python train.py --num_attention_heads=6 --hidden_act="tanh_gelu" --norm_eps=1e-06 --bias="all" --parallel_block=false --init="normal" --init_std_qkv=0.0149 --learning_rate=0.0105 --lr_head=0.00634 --schedule="wsd" --final_lr_fraction=0.1 --batch_tokens=65536 --doc_mask=true --dataset="wikipedia_en"
MLP neurons of a small language model. Each row is named by its layer, matrix (up: input weights) and neuron, and shows model dimensions 112-367. Each number is 128 + 32 x the weight over its row's rms, rounded and kept within 0 to 255. Numbers have three digits each.
Before each neuron's rows, "fires in" lists the words (lower case) most often at its 100 highest values on Wikipedia text that the model never trained on.

fires in: "in", "of", "and"
L4.up479:153117090142099117156094145092151170140166117198042096100103145182136130180108130138141126142131111087115118081103129102111167124133142122130150121160141114114136085134233159070130120112098149106156140170135122157133078177131103123187106147109155080128147220122109107082128121132157137164091152157152176121135175152153090138193167098140140177126123094129119122149119087157114090104155124164163119082184146224182113095147109136156145069100127130087178143112214134156127148122137108124097165092209130146095140162142197160079125143099104148103111095184095151117161173136149120165184083097121111121155106095141132118101126131139095122177109102123111169052143161120151071084123094132174137112170156073057171127156144104107155113122105100135084128033122225124141071103112132

fires in: "of", "reigned"
L4.up257:150136093139120168201120090066106137125156120146146135022143123117080120157132137127108063091139111110120110095125140127146145139132101140168124099143149143130092137121171121115165087123128122115133120142113169116150054061057109144114157105123133116149149110178138120063088107125116109164150098099140126099191115081061121161175189147140200128163052127098101089153118151145032148112165095103074095139169157112121100073131095128118141112102182119159085177142199129109097154101164110206147098152154146104125162128098184086096142118122125147070134089153096117135123069121123124132146111116124129150079139157128144166169115097173100105131199122157170144151032156122123151139107147153102156135087137135141130114203167152079111082101110104111151139142152086094155163116166169

fires in: "as", "the", "appointed", "his"
L4.up1336:062105145102101140075121062114069170097117179125167155109104105159117154182101144061068133161175081104113134111118125170138122142090098142163099181091152145131187133109105165087112150085118106088165111167125104165111076127121148122127122110099107099115125109148121103136102104136102093123159120077132144133105123084133107133118085123168149125120154085159076090119129092149162196163128102139127178125137191088044117166162090123125082196111177116098116162094108155141177172074122155161161090167089096106108082124191146129130091129089136072127083118127071119189081076133140169130166111177091151095075059190094123171122105173134112199141137155180124130150141077118167112146122097171162136142168153154102088099152111118104059134174123145112198118114112138082188120164095092

fires in: "of", "for", "in"
L4.up642:082110092052123124155086099145179117115176159190162141123072153113249160124071093079082091098177164132100125132122123133137189106096106110173089128125133097091130149117086154141092149093159076074124123103078145141126154118136081066108136161123121126099132209160035120079122157099085113079160152155150136091079090099171139134120091168093147123143112093118103127151130123142112149127241133112098116118112144176151075165135105132108169120073115116117105118095106103139172110090140155209139141124100150156193190130117118121107106185125108135094108135062173137137130143164098107061157101139185174116122139124213157126130108169119154117123144131130160126136199133116090107143134120113057141110062154101178115132151204064128162119126198130131198157124131123127094119125125179

fires in: "and", "or", "votes"
L4.up1088:192057126083139141086131137101148174134147129105153107134106105180183162155139093101164136099166128160098061104143143083188156078114068091100063107168148077100171123104103167159143181169136145082152092132159128149119119157088110072102134162134177130144163136126065166183190122149151067122153139189122141132046137107120153142132155154106108169103149114111129071129130095141120124143125191094104088129134106255124142136115069179114089141079087105104174129102137105121135171132128116173179124135154129142117117132210157117115134112104130162110066115048151134091136098086138155146100147161090149141093200087157138188162151118168122131050176162124082106131155149147123165137084113112190103103071118143153169178046172165169108155149090107143124187122112156131138082129155108

fires in: "of"
L4.up1295:082123133118127145141125170149161123109170166151173131100102177162103093106118109093099097102130146111133099113142117133100108102174168132145139126113109082125129117152113144113146145120145157127113138210108067106127094114066139091093046144057124143140082094115048114066105125128098121105208174119105118074151121134091121167163123080158148158128173154132132082132137090106164158095129108167104119119124132084098110129095193051169151122160195141071140138072101112069134104115062150162139104096148161116111121129118113133118091126138120127129120143161124199081184099123075149189166156164162146129147165111115074138115115077148167120125174141144140152156117136178085141160171124086100099119142116185128167151148158133111151076157153095089147171136140108137149134135136104

fires in: "and", "released"
L4.up1357:103147093125185149119083094158155136094158107107100147132145153144093162145123116170121134137100145140109132085129133115128104180098091094098115166173120105096105119135121171127148177115112106001125140153111127183137147127086178140183170130063160164131175125055090101094155128109090138099155036148165115123091155125116066119098144129145140158132109152162140115141168075071067156111141083167141098138141079121161115095147215138121098039077143103136141185119126169148164147119163151154130175105110164132145088140092108160164144125135122145092139120134162134113168138098102162113156121126165123138141151092097123156119118169125114111126091141141171131225147074113163153216079089118078157162099194180157083113157138168137147133128124123167138089161092116072123109151102158

fires in: "they", "left", "that", "to", "years", "s"
L4.up1054:137089104095120137113103133148089177095120105128127072113087103158111114171187196152157172150154095096131104116131114172117135205139159131086104112165161129107134167159120180125076175152161095141109117091114094107200121135149123170097140075031123169212158132171112134140117124106210105088165079068117143152167094149150127143146174157142059135160111090081128108126110134157113121127107104105094146101133116144130082103161131128184160162170138151110106115101129073103084150197145112095148116172124135118066125147127104164157132116153120092169136099151123169156093137161099112093137201115100106136132160102163104138147124096166081111109136161183202194175134093132102120090112129148118104121232137134177157100119211080119092152119154105144134095169098116081180135139150124

fires in: "was", "been", "a"
L4.up131:123111095173140153157127130099097116147125163052149150112130023152106081146117166155157091126167102122122159112103127116085080059161190191123096140134193106164099108078166076180121074114138093142173096164132153035133131110162097163128130067131130114141211118128109127094139152133147193138100122135114158115097165120094133118051132174084124137137083159117164116126101150161121096119042087113184152115078153093158128126182067067130118115148153130111139119132137115136053073181115123153141116071075099160144172163168123164133132131108162125147098047080139121119108111100193124135143144204143128127144125184108113119109134104132121103161113169116133112148185131158119087114130119132131104175137173109076121142163136135246145135082138135121097056149114143119121123130154120

fires in: "s", "a", "m", "most", "re", "first"
L4.up1162:104121172063157158128170167166135161116153128131093128088211137083090189129070105062099166141093166093123166092117129158095079104118103126150106107122156141041125127145147097117125151099078128100073079152116191132139129160251131131130153128116111133134179105101162110136153192135141125171138087095120128099151129131098144155131081165132069157169092142142192181106177125118130141157107127140107103078100154091114064062137141164107155110133079151128070076110093144140051145099109144168122139133121175106065147067160119093147111216109121159136099113077184149084147115085131114137132132157137134146135121117154154148161184075154172063147118131164085181114136096137151133121103117127108133123145127106154111155095136151186121122131132152089119145141178102164133100150145117

fires in: "in", "from", "of", "as", "and", "late"
L4.up560:104132138077129219125133084142112082095148161168133098112132081133171184150181139091079127159128106149139144126155133069098156092163143122095172147165133162137133127154176145082152108130114092091190139178197099128126104190161061094130131148100166074146165113093128095127176166151118210102153152125168134118101151104159155131159175148155210142121093134073103116095130137091099085075119099111159176065181113136085166046160128120098110108066066113146076137132168126145135106093174125153096185144118109138126122136137115129110114134094153110174147127111166114149127105107094190098143132091158095104113143099190178051125170168129129109137129114179132121117149141137191160136198107097108080135161154103139132117101125175101154169139133129168168158090110131094063124122113164

fires in: "been", "is", "was", "are", "being", "were"
L4.up1443:089102138129097185134154113077156134120157164080120141086137099128121107144139134153110219064144126090072116180091173124203106134137174096119136077067160152108175118192165134153161129167157057074113150090099167130102168095111123106127135148080096166125124138171164130127168137167114103119125110131145086110085127057167059116096095121119168143110154150097126196119110116098150108085146144095112117084194200155102135148132058086221115137094149150168093088135110153170075092105124113125175154094077115101095120138129147147077147133132166151205088103112189114088157151149194125104133149181167125103130146165172136146141106151128186120048121129100141105135080126139180121168109135109170174146157126131160149112119094065095109155114163157131157113129127100136186160170107094

fires in: "of"
L4.up992:165157139091117115094189085151114081114155121154149075131136101189168121121103109137106082097121132111106122127105134080124110135124153137126116076136142135111114121099130107193215121125126129114107075172130131145128150220111197090144138095129138175159115134145150158165056155094136118128196159166121103141083095125134108147120116124093133072183103108084136099098101146142042111071132156111165173148109153107167124115092092126133143098125148156191080114124122184137141174134181096086146111101222111090121129168128035146140118163097143114142132169196135142143089145101130169158139140100106129162162121101157135105098162185112136095164107151123159162142146143130116110130150133122103196067131147151072135176094175111144126113153113160120164124170163089106117115116147178

fires in: "such", "of", "19", "november"
L4.up176:158185124116103128127109118132143121174160149167070135152100107132151150105118081195148141139145144141143095151129174147077077054058120094173141135192106122152117115090145075198153134156138125081217099204123092144161118159152106140188139147148128123144096161076192168151168192162103150113090099153100105131075160107157108092135210101090140144157111151119150142102103149136122141124107130109142117194148126153099135112112061083124133158080157108101134111156132089111138134098118105099131137132146112124119047105183113137114155091127082133098131121248101081127129122145107175163136137107122135162116130121120089140140179162149157092114094102126136093166123155115092119077084119135109132062124096106074089153146179073139153162118117147097094181096141144116103147150148147

fires in: "of", "up"
L4.up25:074115104157176064110164153143069123195096123122119112108106178143155108146123157168078079124070148134069081093132163104142101118196134115117081173065168092155121164116098109109162128122065143139071168137141098138072132117142120121129070187161115125135153089136180122135127080119110148102125082097143108100172102111091133141116118167167107142137134162128131159143169155157104171126159113166134166105070135132163035148055145063158149102079096194144138117115180122130130127134126102143120100146127166138148168148125089117162100134135139143164157211115119158155124185108119141177121168117146091100046157153140138147084076152086175189175137145181162108160114131133147114123067127144129154141160095057152148112123108140071101166145193099161167112141182139157199140122133126

fires in: "to", "and", "but", "would", "that", "not"
L4.up205:061144142103114127120114157157136120111121074142103130101115062124129134116140163175163141099065117096132164114107094151144020186128170143152142078087111074171229136149122118154141145147204107116104169131132152162101139123160130152151157097026155124034128173161092151021118132107158056123094143125098123153144074092146139132157154114181133116134138150167105107154133162097112114126058122113170139109125156102085144140125133139173172095124111159154106091088109081149124079159180071157147080165164103105128108109145136131098111160169073075106088088162124171147134132105121116152137187088111066147139116147144152135183203100156098132134103146093121100138132112133119156113142136104222115148130132149081134141126106156133150095126130123100168080134099154113175082134176144

fires in: "first", "only", "and", "all", "also", "that"
L4.up533:120164166099110207178103157178103141091063131110074159150209135161161135135114117131174130155101144110119162134166143080160103115108152089126106100092165135141175110079161085105088178111178110115106115191110132118114115124154143146137142136101104139105021156130078126117105109160089109129129103133107131159108130142099095086149149080120164086100124151095156118104103082179148108130195070152142148085128106194135104138106104133091104072120144171126070130108096115181121161176200136119171188119135126131152099168074110152049136139115089137116105092110082134104058102128121154131180130126124166173147109146128129161106200089140142138105177149163124189170190143104189136150163140126205137109104156107098191153142125140151126130220089159099157135072100139107168121135084103

fires in: "to", "then", "of", "taken", "not", "being"
L4.up582:126116179149117180142095117101123179107105131138119169099121121157090120120091129172170124113124113122101128174104125161170132087137115083076107187117145060085131123109153190163177143076174116087133123149160186134140181110133119144092144118088122123174115100180121067164177097165062037067101118101119164154094093116119135093132121117163117155108127077140138158167149151073128069108036085104139123157161148145107114094105142139145127000103142212117113145131145166122134150120094155126134171116163119064108207123153091109175153197136165160137161114184136128137097178162127104106190093127078109141178148070121139101139087099138152143179192114100112116195161154098147150158129112138125104143138192105156106107227090093168146094114149131131145098068105126143140133126128150

fires in: "of", "known", "the", "such", "reigned"
L4.up1322:108112068123148101077189131107159129099143115152091096124116118195124138108125080196138076046134133168059163084160187134097101084194120190090155120173129099139094145138154148116177127163127200126116160131108118095105085097152148178109122126149100137060129174147122087145140118166095094086115117143107155069158149085144136135152198058202109124135120112123119166141158115113076172124052122099130197134107118097154142097131166076148106151157151165105152126151080109064185102125114166091142092145129170131125142106110107111101121145133168159103186142165101161161142129137169168151157121119126083090123218143126097208094120050120127146181070070130133100157155114148121064145156119103160099109086145117159152075139168121113159129131130094113148132102065140086187129145114127

fires in: "by", "during", "at", "in", "when", "of"
L4.up778:119126128159172119129133152125095120124161186134103136114072126136116127121142112106028102114080107156114129119171097155177147130095152110109155129113121103119105118161103111120109126165174156093126132103111124148076149150129134134118182156143100138100161145155129123153184115092122075093138141126192167130186114175135115095170167122074199172131103099121176131187172173136136162147122143120171156133148085120110137143123123135144129161193135123174172159168097141121154156184123137213171196153101204085165154171128160087111080149130141115100162010136099157127173198117112109077135132068128112065121143104186147114162157082094103146129173133141154110123139082108151092115173129110184201158145186165161112114111160119219116143111157144125125182066110112110137095148124188

fires in: "of", "years", "to", "for"
L4.up1189:030107130113113148160106082132151139104116183146089159102199057187098186136084105094152123137104163108125046136087082122111125138069177112166128109132090128124120117124092164066121201111073090128180067124137155140049120109140082107114147128126142112140115157081115174109120152142085077144092125134153133117145118073126169136101067155117097084144106126121163118138127118136134148082152134126162128107135196120104077162161145112182145060146206168123130142114114134084093145136080139129138120141125115128092148135152102103128093180110136143141106129115132126064122167117114106131146149152180112156096097153121125153133169117175120110104130142091100087162156139084079108146128113183171127164156120051097107207139166127081083155199105132122110132111132127182153160154162179

fires in: "the", "it", "his", "s", "he"
L4.up1340:141133142136124107153086184168131133148132158105161122168152092104104158108078097135128137207163100205111098088141159157120129132198210168112152077147165093165071183094093129096127133109222128105176119096107158134087077116114094150060155119117103172187154147161120096140160114134148038143111093105101134099124091111136102116119094164115089118114099100102091099167080111106109122111130102159122145205123064154137123125141160142118131128153131149138088134139117156076095131095106177165146143131104112153113148119108145178130099143133128117114141096129065166137104076152161066145122166154144180134142150098135115188099054134125143104131129149183132110150154103125159131190110034062133150111123086141128113167118128111097101126144114122094194137184093117092109186146103139

fires in: "it", "he", "she", "the", "they"
L4.up1023:082106126086135162081127069133117167137109032103106047130111154135078117119082169185127219149123108131059109092163105134170093169123099118084089116129114186072169117163099109108111085146096165089133139194049162120126174146131127125149195133159139116162098192144137138131100088134162119119111117146120096170095124089141163140106170082191095100137123148098113131135192161116088100122089128100175091153137135162098124136154101150148073146149132211086110095126126135119130182179140178161163150194168172125153182106101184172123119141088095158124151116157111146114158139169124145138162114126106095132162086135132089143160152101089109087142168106076148152146196175105087140091118081103119115160092107144117137103161116121120143129152139153220102124083095161092179093147120152

fires in: "to"
L4.up134:117064127146142171063093100090146110130129165207110150139118160183161141134086175141152130148135121208140093218169170105127099152147076150102103089155087129134090147138075114155137093131132131114097146158131121103198118148168150100084116128130162125148091141101155149142107106096153181075090139080120165158096120153210122084098163061034089114198103068174150119123117148070137162137145091142107132149120107152146103133092099143193169182134076099115096157115119090112141083100115131137111124137075078088123142124076155116116119167113131143177133136114131131084190115079205099143162111152111140150111117123148060176158144156092147148079142148113109112211101105122150092106104141092138096100120164181125106108119208121195157134110157104082156160084171146092102134153135141

fires in: "and", "of"
L4.up442:095169116157118119062120111133074140118128145097120074152148132125112129177177137083141128070133112117134094108149133094095165188135088149117131157133138132106084168114089089141165116159063150107131125108141112095097126135092096224163170157097144155118161159166127133094104155122163155027204113148139123082134124193116145184130091112143114147036143128102151133140147209164124084167166100102090216126127160177128182158155108149106122123099136127144211129135154116121143147068155096092071117160110098075148097153206106174118076129160171116173157173121145086114165033086131151132120149116121108119074134163148191149138145150127100191130130076095113082166182140157141116095120132118119110117107084097103097124128151149085139189132100099145154129063087112143144081088143118

fires in: "as", "be"
L4.up409:085125177113156148162125096118112178085149114143129162153100099083118107084130135125130215208120068106163151150145145128141086099091137108152125124133168122100107165135116185175104142100176158078155150141163084154166099128136132114099158165130124096135109116102125097125107154125117141083199105151164074099083108067136047147183118177150137088232168131140079155129145137110106098127073143053123173064118124095112128153071163122107115112071128137137168107105124106118127132108173106081141116121067173113122090113116155090147126160126145174153129150134155168074144070143172150119114141153135125131084087112118114121142123084113131159095171116107110125122120128147132134128120141151143111155078121130119135154105096141126157090104164175136140166078132194136137229150100173

fires in: "the", "of"
L4.up267:133064107161166104140127112096171132176123133153144139115180129119144099115143071163089106201098068172167127157141133139148178147228144088122143156151096140105077150105159133138247071113180126165167146204165065105097119116136155167151134167113118167137119139166082084121103113144112027131168142049055087123118128114144081091113111066118118094098123109119166106114142132118089102186135134117117133111120171059135079057132141082152120126135156202119200146096178131157147115119152139149175112124127131139125133110052096181087112126128109105103105039143123116139095073127091140192104127194167148060139159125141166178101136181138135126191129136171152129063116169135115142133109153144069090157156136090154176167148114133162108095100107146110136114125142121116122121113168137

fires in: "of", "born", "known", "a", "taking"
L4.up1061:075148107170166131063164168095117110094134143172118135094099151125078080147099160155145136129169148131129102126116133155098015170131104120138110185090122138090141077110204123146138120126121138135195117121045156131130123121122129137089084077100086078099095144174130149120077118125100086080081099071157156100198102120220128141115115124106110134135150140151151127101125057104182142159155085147129163150123111140112145086168213127217131132104138135101139130125146116159148177090152087091150108087182149081113094128163096108165102096119102158103132069201123226107134170128142155117184123150144116098122187182149155186136205120105089068132117118080136174140128148090164095105149133127122151151118140112117097117106155160125106168129147124122097149162120122178062108164137119

fires in: "in", "to"
L4.up870:118101139115114082074128097097115122119140144099094127071106139162176091114101156101153157142124144074141134106126133082197147152148104166055151090153135139149162121102184100120111097147069087165168118162156169110125100061144091150125123108090161113101071150122208155123214142086087090148121075122113117178074061141189129120062105087097146103138178115109190126161125095156066117119114112095097073218108160088149064049148099131131156169091105124085092129101166092183090118112101130108156141103090151105080147142100133139089142178056133129096162202101158118187114189140136136090098112069135145110129140096128135117099155128134084127122161062125158105105174119148093144128149125108135121154117142135152060158112106134094122122134150117104197114129123152157099155077091126

fires in: "to", "would", "not", "could", "may", "can"
L4.up1207:154147186073110100101081155184147112135144146145097146113134093103106126082138121141183114137089141122163201107156080105126129178175178181099157072121121121200122122106151082154201111085122151128172180124194130116084224127200105107111112134073137102101127121145172166076139118107112146121149104105108130138142101137109111120187145138066099152147114115115141120123133084133104171175116140169116133114118140148095123168176159108153169129134087124141160109058159079085102106137123096174092121124113138065123088155165115136117110110119115147121124162160101168188179108122122206168164142171114152170161139161118138115150144087086115145135082125118167157144153138120078149121116146122144117104078135125072154138177120091175139100089049137137163168120203149142160116113112139

fires in: "of", "and", "part", "as"
L4.up538:158147107153130139090167099178146104123133133149110147118245129130133155103167098192169119119124117112130176118092093081163181102122083119195157148081098170065064079108194143143085185099093112112107169129128167121055125148085094118183073163129130117116131123128150129123108110199129144123121108126121151114116159118126117105170084135113116160156129069141160139119106122150145063083146131136155139090140193137103122097133098107172081103138179183177139130101097065176127139204156119155118222149096104108111184083164116152071084166097174112115142134161166144142113173107145170169137144125175092130085146150114113161075179140162068117144136141095167083141030061155082091062132115098222109117130108164116159128076173165095130177183157092113109141124164119120134103163125132

fires in: "to", "since", "can", "until", "may", "would"
L4.up1128:087177211107094119118134136131123095102101132147078113131106092091131102134119098144163152116074067130129143132121058172093169159126142129129190092149099138100162138115155119151143129120150094165134145080159077122100101110120061116144106099050163114123110096134139157096079114098161070141105112109166157144149103166131141167136139104138095119177113120081060055158158180161154135185114069073155158088091085163100072193159041121150161145127131145109134166105154134100103091196176124197104136167170155108103146116113134147091108114128122069129151120129078114182141139150061131116176168153127167136133145141183120079135127143116126122178146151171173155028116116113073148116114169130183130142125091136122167113157134135163108148123056117144152146092150134100134098119139126

fires in: "years", "of", "year", "the", "and"
L4.up1229:149111128127119175145136111156130161104081117131137171123080110100118154147125142054147141124085099165090161185163099091227134162139173122126132147148128151129147102116115169128118118111108131076123188166078119100207110120129131142155087104181096129194149124140176106150094127136115155069110139157141115095167146144034126128142129119122083135109069126126158149064196136173156090203147154141159116136123133178094105171098103122168093093117107120137128124088142098138133084161118165149150131181104095097103143110127163097057114128165093164100093137078143150110088099122094066125065199164151129173133049092147130180130146087151108119141106104080144161161084095064146116101116146130165127141128137138158111129151121123141157022198150098132191124161123140120119152155157142

fires in: "of"
L4.up425:068171147115184174101084133104116084161182150134156094108217085146133129110139108176083092149133131145129116103128178140129122058109140149098145133125121119126160145065173078123111179111094207135147085169124169125127099150144093099154066090125173079154168101141137169099187152234171136058176126088184142111096071138161119033191167144098125179139139112049124158084098120124148177152089094159098164120119125122169149116144075142131136118132085140112077149102201133102135140149174147131121161163161095083096124126082147154084155142099130041108136097168163066086145100113200147119179128101147165131125092093204082098104042112186107115153178141171124100189124114134149101113139125129119098139104153119099138139118132164150144141084164169120101140102085155137109143103153089

fires in: "also", "often", "group", "subsequently", "then", "later"
L4.up1178:149146137139099120106123135141087105058105131138110095123192096089150162093116129142065169186118105123114183136107150080174092114145046065139132147077115104133105135166150187253096170091132108180135073141033162156139145133117089073138090119081122084097102108074143128128119120100110185103095135132119143169145055145130107145104112141095106176084125137075144179099115133095144077180140108097165199159153142145065133134127159161119172127144129192131111084098108098119082169158180117103158173133086111127143162140167164155102133110130135147134143131120150135128130151105115123076090143159141122139169127092124106112115136072182144136163138127141035110126180125077111151160117179089150110163117081091165113088141179075124132151112111158138136107138158131109123168081111145

fires in: "from", "to", "for", "into", "a"
L4.up1067:120126162149168144137136140222122142111177162174156114137149129134156133117078108080157079149103148121101146166194058116166064130082106130138083127113115103131119164109167098110134115111158135179097079104158079083075135114103156111127170140120107114100087088129167135139088127138100059135183133117109163145061108076153076159127100152123143099188085036117138120172168166186099133148135104096129163171170037102123155124113202082135153160076083121067134132128156115152106141133132102148147107132109091113147130146119123064123120097097164149113105118106159099147122123158153123135182147169187141142146196108111121126111089129116084130183135116079147190125103102079185096124063154158118184082132186122130176170180179047137129150120136076167121115170118100116092101130184127

fires in: "born", "from", "a", "former"
L4.up1134:149102126132198158125129095106182151161154164201076140134176125108124114155083101113171121175076127063118116080120111112088126094168149131132135140147108097084159093140131111170132132134163126145142149128154138159188152106159120109071073149142129139165163225155133136163129148090134109121139126135167117116129114138127116077106080122134136139142114127133072114164156144133138177080099155138108121166104084156139155128134126130128123095127167155159150110149167092129079076152139124205165110096154100073138109153074135045158115133138203076141124147104158032107137142153159128198160141104159166147177176140217150048125129139164085118127122042113079133109054145127144051074183103108174167121151154161188131089113219097149157150149113095114108152098101186107150112139123133

fires in: "a", "for", "after", "over", "from", "which"
L4.up343:124090080121124179177127130083116099097150137139171183104142098188125173142127150123122182206118121090114164145179075119158149101172062177096120078146061105101144111156148195151115131125042027182152165083174093105127177126151095133145128108117176153209129114088147189131133148075156175127053137108108140144149146134150126181085122101155110175125084083132101151147124063140103201107073134108156151130113117118135094091129131169107139160128156129150115139093129142053117160155142126088128169131165086201092128170131118100160119206138173132096082162143139148080133156130086119135124136073133143163154084155100141128111178085159137120114084136088127147147114087111133144109098094126141146042112069144105146121093103133095062162110185175088118164138113189122170091110093153

fires in: "of", "with", "not", "never"
L4.up412:115090154144037183123100119110072161126184217068123138073136116144188170117051224138136160154097122114132179174088144093153139139097111103124115146123145099131148090106161147147151179164107104066138112164085156150138125177167115130141181103144156134175145093159136151156168143127185120074113185058106142132101115127121082139176096093124227093171135099065171107113119141157189175106155120092154059157185096153160181152127162116193121110149122109076111118111089107097131175106140114137124092133147110081133124146138113086138146113116185191121033106117093133106147099146115108066104131064188145148132132128156083140170114108134161118129079139105105119082141159137148109184117161158115172120084149174112129157129227113108102136107152114123161095143112149176170084194141093

fires in: "and", "a", "part", "one", "two"
L4.up1364:124150086059068151118101134159096066138109089128074139145209106138094102138125137109152116193121140134092092097151186100157127182134178110123154105145117136101116089143141144159073119088101110130126157219123131171130122196135198137183135136130131117131180139175127166120161121131152143115095120114103163109037146123106049126113178078112139077112077111110138121168107060124115209131112137190133077160107128163154136113109178116108134109174193161095145145136084122103132124171105141139142110160100158092157117146111191183120114122130125101117117121133095131119057111089105143132199125121119079123131179157085097179142118130159148173142178144122129129158074077106130092099124090128146158150175174209085145132136179163164109152170126093107174102125107133155118105086111116

fires in: "the", "other"
L4.up647:096154151154093119119130111134135185165150143094093099129190139091165114133134166150124101119158179125093124180110071142127136100212150133140167081146127116125104121091184129159157101197138105149162142154184195157121103118155121120096146143157116081158173199140172130114207097093165130243073158142143122148112104143145144124145145160188115183114102108156126158104136107124147059093164149135031136114092149115130134139113126108157139119152140100093167104152128185142094126059198075053140091099115157079132102161115093158097119144172112128158128146071105092127131085113091150114124140084103171136128115107129145106096180091180109135088125105124162067142113088130120151099105131194107121122104159111218100093092145091131054116148118096119115103167145145107120185127133185

fires in: "of", "such", "older", "public"
L4.up888:094145100125111148041138083152123077191115138061127152115137122167151116091215154104098118106155094104156135128129094098112176134134063198102155173118075164149147132134116120181193105139125140104087130185219093128132092183120168106179160131136079134101150096156136155135133122121109148120099132068126164128160141095089107109126130167104137154076112077122147146130133074129046124140105097159143161168119092147152130093055140132119154129101157080120137130128072116127134143120158082158084153080180136137093072123134143145119129065129158186089167129120135157135141093137130165089056110107101116100077111177153096153118119120154155174104165081096125098103106140126144110174115157178149124097092155165141162190157141169103095148145186095194105161124106125147242166149078095

fires in: "an", "american", "a", "british", "chinese"
L4.up1093:151123161100155145149148071124137192127147184189095126122088122115158109105148146158166192139145109061118106193088115141140134117133110105077109192131199126136120132111165105184068105124172165145111160142127157143146066149122124094121096135094118139171095138082141132165145165121124149144097171143171068129098164073136102087110181103168124122127144158117151061057099120100091178139118100149173112126147106161106158190179185147146154159078133145100139014165153085122104153133115111126161094129136159142139094104157109158137107159118146130086192128103181128097094098144108116067110129123160143114138133157095096098181094144103024092107123118159102130130117149116167111131127124112104134144150160159149166118165154159190042152099127098106137120125092102125167065151151113

fires in: "it", "and", "s", "then", "that", "m"
L4.up983:078137119128085112129092107139083170135107113123090134165122138087085132113079174131097104155120107149083150147109033125122068223170131123124134137096155188145170133162075133133096092054109081104138104116122172116181083073170147110079193121097141125193095120135158115133127155135094084083114148142075089116100119146087110145102181150111163121171175142091168127131162140075139074118113137148125158124149119145170142148086082167086094120097153161115164177185186158105115107140129140118128152159108158129179126182143169096081084164141139145159166097148182149112110085124123117160126109105120106077148154138120118173178085109142114170136144159084139157128171069115229082153174130127137143079149127130150114098128157101139141124142122147154172138140144129115168115076143115